Weights of a small GPT-style language model, trained from scratch on English Wikipedia.
Size: 15 layers, 6 heads of 32 (1 for keys and values).
Architecture: LayerNorm before each block, rotary positions, no biases in attention or MLP, untied embeddings, attention and MLP in parallel.
Training: a variant of Adam for these matrices, 162M tokens.
MLP neurons of a small language model. Each row is named by its layer, matrix (gate and up: input weights) and neuron, and shows model dimensions 48-175. Each number is 500 + 50 x the weight over its row's rms, rounded and kept within 0 to 999. Numbers have three digits each. A neuron's up and down rows have the sign that makes its largest values positive.
After each neuron's rows, "fires on" lists the tokens most often at its 100 highest values on Wikipedia text that the model never trained on.

L2.gate99:559570499528555488421457508466492499487483481522430581472542557582542521502491433600398439458568502564524476505519557468480465524407527433420454464487534497480550481585529427461559579483586444492439451527521526611574403505437499501528438564516604363512494538531429543481519509398486539401483451374482578571431490519496524509508462510530451522537513539538478499536441581384461548474435
L2.up99:430582390532492567511473508539574445543544532511473476583565430516434564549444405501467487535540452488569492560497547455456486474445452601534521499513473468504465556541478397394365506550594448474565483522459476591534453443474510525487515523534512525530495474521550463531480414505442571473426522458479530570519500587587505519501463501514537462492498518526458608542380542465458470485532
fires on: " Res", " Rep", " professional", " pres", " medal", " Tri"

L12.gate436:443495372502413512486457465556574459561538446469485561546540384498577502489540407480484459542578563528498543496539469609587496497583491532468447668527414360538504502520524444513468409517447423532531519438520537485520577508503472507565525518516399589505464515485473490511523430567508550510556444490492540468460478585504442500559492552516502445414500438480491485519515430490475473511484
L12.up436:404510543523460536441557518550439417440486554559428450495567486568442506424416469455441505522570495535524489466444494474466499480516459512480473445491528495613523464473502480507425514559454499501576560499435472499476468383571481541454479511552486452555543519419384532512478509525543592480490554483500403562534517485487530530514455532568391465492547364572569544522445495440511474508476
fires on: " per", "or", " Title", " of", " a", "us"

L2.gate258:499407455483514507440483472443496496494520504459521516483511530413675432478473470408561496479526534439476518553453553458617534474571564573540481521511533571504518507575503409488562494495447458420549487464410502443404422545501501551464466516494537484522574464591518510479647478615407438551514486483494543473439451475462451452446478529539562497544451533422500570539588536524467539522513
L2.up258:573520456547498427574414491503449412561558510478441466565539463516476526594499522484632436410426525495456605409454449455535524421505488517579494480503519452568512427397568452499536529488533492424551529535522469478527524451503510478434514468507516404482494567468530484499526512657472577542441473490484640533495483540527524473448537563555554495542540492458515557499508571464446519558544
fires on: "ab", "ceeded"

L2.gate256:594469446462491477480452489499547441445510490476448347491499451475527461380465524529512547477473489593487471497499423446411428504520581564496481485522448576498463546599487498522570389544504469514575504527500490554482549612579595465534488443513538467579488432513523508503537534530615429479467488481448499631547553471621549502554559523513539407561483463433509524539438507454497543509482
L2.up256:525374450616615493477514532540500568473483487409485453479435479515528522413449578566454520502438578540531491446477480478488467447576545469429510398522460508492452479516543453540492474508464475543476548604506526504502492515439550469443543501406447485508470482507438527515546519517426441528509540471499497493441453324527546489529461427586573514491454494425548505503543614464496439518558
fires on: "13", "06", "36", "09", "37", "08"

L7.gate459:458595395536473436526487601528541519550458486484450550603611588403448491484558542453440573501536400513559429518387486484524440499536522552487463495506536577576489468581501431542395461535502550515546542442514446461459546483415464477522473448550544476516517555504495570552497452545533490388505497518494461502506507509447452551525471426495449516510449537428524512432548405519540534455500
L7.up459:580419510545429518453502553435486509471514538527482487507462463457495490641520578439526423544486481505476524412482515471546498543604387533547385513546454485478515482537385485550529453417561514475401588479404595477529490410363406524486501514554556478553534455462536538512529551470525521521561458548590531483462483506475466514485437508483575534406524486508454456518574502570467501553553
fires on: "\n"

L7.gate332:417398464507549457458480508432510407538583446522511545478564507480472478473514506468429543470479524536462447550493520569515459487517405587534483472523577466572482586536472499468455481472463505481432531557499544507502373421476503456547554497511427640515581623460545480536592507453507536446452475497465546420417424496525474445446457505443486465504505532559536473457379433487524503524590
L7.up332:408465422492482526507424499507539431447529441552526531518569457483505495380476576437528515533499546478470587469558434534472361395476519489600537583604517565495614513541528393482504492513535533514495488556419423509486516450486451516520585475431482453498509561411511551470502569460489459490407408496521454531418531438514486486478502590510523625445448594500522495480521543536522445495584
fires on: "===", "===="

L2.gate367:496569512524442499478485571556510507479531464552476521487449518577640483524443488529440434465519456565517497546468552520553447574557543416407502378583531512523524473489447442443448528510534482481539449484512530488579505492452437455566497496499389597456496497520491541524473511446521419626508515452416634607473596513487486564530571541479534552580477514421560488562523492498508410466610
L2.up367:488511545557447448510518459489500422552486528560507559510374566477510486545419488500515472507526461520494583536492528421500494453535504476495511507552409550451548458536580562500468510542545551417525558458476590518515509473528532507517515501328580487578450463435471523530456553578478542513433464519543536505508447475462390436552374578638490477446555586444503445461626498548401475419497
fires on: "ir"

L12.gate119:576458479505504534478386446505473536529531436503517459492511535503543449545505467424557508511471516534488488612456452571478446387415583477500583589577445494459541457432521509565533503439511586551510491511523524551538520515555536566441477444464569460496612501452501523462474434533443434424471481501471437526451471604513435451426432621498431507468431457499591595516453525555448551422545
L12.up119:531393357541527512481537399578500529498453456552443535528464402538426386538436481444496520520465556512468534478420488499493388548487591470462493537465505521584597513463556532508489532499482424469499541561562465519497532395490539569454462580490501536508506521513517537484469471498417488443478478603488507560510540533535482432560531440602489399515463411521518494505489479545426495461429
fires on: " th", " h", "emb", "st", "r"

L3.gate30:523512570564480540499430497498487478495501524480485421402545496469470432519520546526493476508522414580503498484524365540480485511579516520494608455531517560496456586571436552436587475505545501589604458519380426488488478433434521577464455519523525555610601372566483549422567533410530466600493464496463500509497427434545420456536424479504510484478440446443480506415442496502469510584464
L3.up30:489523512590461624429513560490462457574477427474503489450516494412489482541465448476460488575452511510460525474462515436569580460447549578475459444455532464531519494556535502566503428516535517543481507572573472511525409466440542460468464490465457485507494428591409390527450562403566395496581500391443450577550490424435540496527519502610578443458505451441541547495482534572488554548557
fires on: "12", "06", "09", "04", "08", "03"

L3.gate363:424489515502444468499512549451439455448520378520478509485578532430485448489435548472418520536457440520405572562546560604424496600563411517577495515473521472519507499464493557540570525534472491581548505427518488508667464494443527465436551568480443502489501619456447505501443528509519540480485518521463509480517490536419418499511498555515423543482592452495542482549541510459496415474581
L3.up363:507476473481463453476506592550444548458504472428593514549506516429464542578539478539476411479505471542489477487551555476586536574472474527503616498588529427559481597480480418464521468518416567515475520493549463639504464639480480514440567469495483577526509548557428418518494519537595489536569416538502557425513545397479492491525495479505436507424576566551468525441369472455450585492504
fires on: " 19", "/", "$"

L6.gate238:482538465434581438411463594475488557469442478572496527477487534517449447475476589424522488565460538476405513606440458557537521435549455514543526469419522497536482501534417426549437486513487556480511472530481561613557581600475514412534567421482537483450542510428484470496458549549475552507510473479470550528489516590527405530539489423502572464509501476652456621562502531546406527467568
L6.up238:564536455573472479553461542505531487502579412450475472507500548328475426506469559516507631514472513566542401538483518539474458523584501461545454378490453525531425490526467444544436508538460525451498533532489440520525612537553544499457549483431463540453540535451506545615565596529522520475553478525542593519523483409499530502490457438513580513428484485540525581513468477467447451386544
fires on: " |", " un", "′"

L7.gate128:492522531466490542484354477548454583530434440525456506500684475523534527380543485622566472583524627439540528541474463567623569516471414446510472477360521474542507491457442490457548537510471481521521471493489493556610512465468488474496448505504489450436472567568468548519486519522541514511578498519413523474442416507529437570448420527411471482456496543520471553465494559564483614502459
L7.up128:425504519482489521494511460397524560525447490531463468506575435440476511538484469557530461576447471499514549522523427472488569541510471461493437413513498561535426576522528457482522543594470614458503497505445506428481428494474466544563482506507588505500522549496461456571645567537519482573448566479467557557488542472540469522535593572434511562513523520465344495516484394535462563545481
fires on: " opp", " Comp", " del", " exp", " Marc", " la"

L7.gate82:438448489559557466509486536481595477516431476510510518440575585392550462420394527451409552499558458496489522511476538491522473504503558496537517505458511497472556468563516472398539460392455554489455481427478433470415572507503410539544506453564546463472556504364432531478479391467544549441452465556466494504511527424469447521532589451463550516556519546582563544424492453463517510514544
L7.up82:465509473558560448486492558467478474519471487473612409449508494495504492449480594395480574549444503501471576420516421498395507595527467416583530444472536490457454533490459504446578497497491469409493448515464527547526553394551436574454532470522533539526520413475382428547471429446493498472553468556533465444562556518526518478408522565511477416558558535487453496436545496525509512539501
fires on: "\n", " at", " from"

L12.gate216:524493557526477508489508532530451484498531544443545489537536493556550481456478401401440552553444464548522464513512495516540396463568442535489487547491535459547452487522562434490449546408477539469434445534490508519458595476538418566547482587442488549470491584485462499535512478419588502584548515499445558506434452523522542477484516543452575489589503524555549576533413428520533436450489
L12.up216:553492612490565437547472511523520479525451421531467505471466547418536519427492458510526521495536465508602538462557448471516428494512540432417485620624658526447485466542456485439522554461459573510501376475487541532544520497483469509511572485537541476556455628462487586498429562477443460383402537603485500525504549477424512461454544487541549544571512561621544512480450487595479456534474
fires on: " D", " rev", " surv", " Rev", " d"

L9.gate451:450544541449482422537407404519454399445506555522464542455510485503494405478481571412570465569426512449523479501527386484490578499567459474538449521528552575464531489554499521475433471540507531473524500575559407528612498509527482526596462506495460479427530590540503474542540403596461436495537457495475455485404442492518392556553503605518443511474407458435572524514499501455581518543560
L9.up451:516495584510462459368584561483488551523394539430507507628468464488515483554494589417652524564518396473471453557445534390518582404566575448528432537530546543454485476577489390417447490590513512498528524535527455500484570473521466496504538549468536423471353513591494466526505514453461522483498467476571508569509599431447401532484497540472493513477493547530492513551480544485481516540492
fires on: "m", " am", "st", " sp", " prov"

L3.gate373:551520498470534481521432572572516529498592577423524513496505564484454517488567476469456428555424469566529539574556572593557525404428482484518498366446568495506492527563466532514533559515417459524564603504499550568415440558507356529522418544498552522556457557487505505514549419452535553525434437531522515433412551487523497531437567492404446509599564552491437549480520482499541555483497
L3.up373:414549449547487494362434440561471481500456551473480454446446483432495517521481499419441487469392624482538487471512520479521538596560559503443552489511520372479514521525498499565485536547430522507476540433511471493468531388453514529540576423602516489541524508490498455486547494572396546574452410543558543521471424478485522516461480501494543498455463396434428505449422520538512554480507
fires on: " le", " Le", " Kn", " An", "add"

L9.gate185:499514461531429547493449502480573466419488542440543469418495480433572464563457535598480500484475455445426524575480430561426478502519518497495481587561518462463532504426564525567509455509492516485479468560481528429550523473478467391469496407551531477507481474501444540568601593553497505465443462535535542523404487426570477528462484462496467390569448504649451524469492560577457590466448
L9.up185:608444456586583521397563602447553495476456464522445466483508506507482535510498474524542481508460458496494496562518500550480576564490511469507596497551494429501504549537489514540519490587472419534540432515531577441422412448515492574484508451490521538505555564454495478452451544562449491519513464458465549629508441502444506505390471491549442573520483401524538441558511450459494400490451
fires on: "w", "od", "inc", "/", "ew", "old"

L7.gate425:544471526518601461448551496510541586521594420526509562433459449480520469491647516410531563501424504473532530564573463480513530471475513529503459514397426390505515455508433421469561450486531459436517594545512519540449488656562543417484521513572582481455502482463545531430522509495504533561428552509427518473429441578455475483542477396483536517507485430531519543563427461525520466501544
L7.up425:506479420471598456540513530481525501409542512534491436531501554445552504504501620479467493563546586504519564461447490582603538652547522639533609454473468514519493542526502509572453429517607501501413498372543419437513495502554563521502511475542474503460485471452489534542489467461579511472488457519492492417536526506521468611450568466522446473534582510547590550471469536516528555542542
fires on: ".", " |", "-"

L2.gate404:511536485497457494497515494510515465562443518594554471448482563509558604564579484485451548461581533512510418410383474414560498546528491499508482481446361576521453560535495499548499460494457572547562425492520373551497427570448552497534516491530525533469529474513474592500496450503502440459480495410472535608488516511486469620542490446409572493502494441557513532507467481436493571547515
L2.up404:461438510445467474507497516507416560480443592505492452480429590490512540528433510527548525469466525534420481454584626484504453517493487504462470496454498512485494635572537431490474464555611579575418449497481518582538457570494500576490489553558564513522519525528527408443512557448545507501539399507478485540541495532494579533455572531412439431480502570447463531585381593554455582389571
fires on: " Liberal", " Australia", " elected", "umbent", " United", " Conservative"

L7.gate438:471480391607485460576491525551520555521408478416470528552529534490479522498513470431415563524485478574481528475441520429597540589426468501531494507501526466619563462563430491542508524477468498444442519493469493447556473543361498496498528439594496521449499617435534600542474504523536464451528432444479488400499497540533560513506458422494480539499453440534517502493596436417546527486590
L7.up438:440449447469493535489400551538485495531540443465522432540463543532563630497472437437531538555524612476547395424541473462518520496547488458438503446499493554522526513538447525476547440480500464442488492540529558450528509535556454485488484474376560503451448470484335499506542475577482476370536561475484463453478413484430441489445452515530522617509549512559468520463485457480546482481531
fires on: "\n"

L2.gate345:491407503484478393456469511497530543513402441560519561500568489607574459505572548439496459486423475541450469530516525507506400551440436452455519530445473470448467551410559456382591427498496517533464510475515570464553477503522578465471579544539442496394573465415544532489563503548516489428533574478518585450431422450542480527461493507497435508554574506568511555477442628492447483475513
L2.up345:433466575519508461432463459436506518442424499497553577471568478499517560516518538472578524497592540507566475450616545485417502576416467479545578518553429371468523454447468452472511520513502515486446539490435477521473502537536471563441462504592509492424458499616500541591529472549520480525539477523559534540480447536482435492455535502543395575492520475484570482507470433430496510541567
fires on: "/"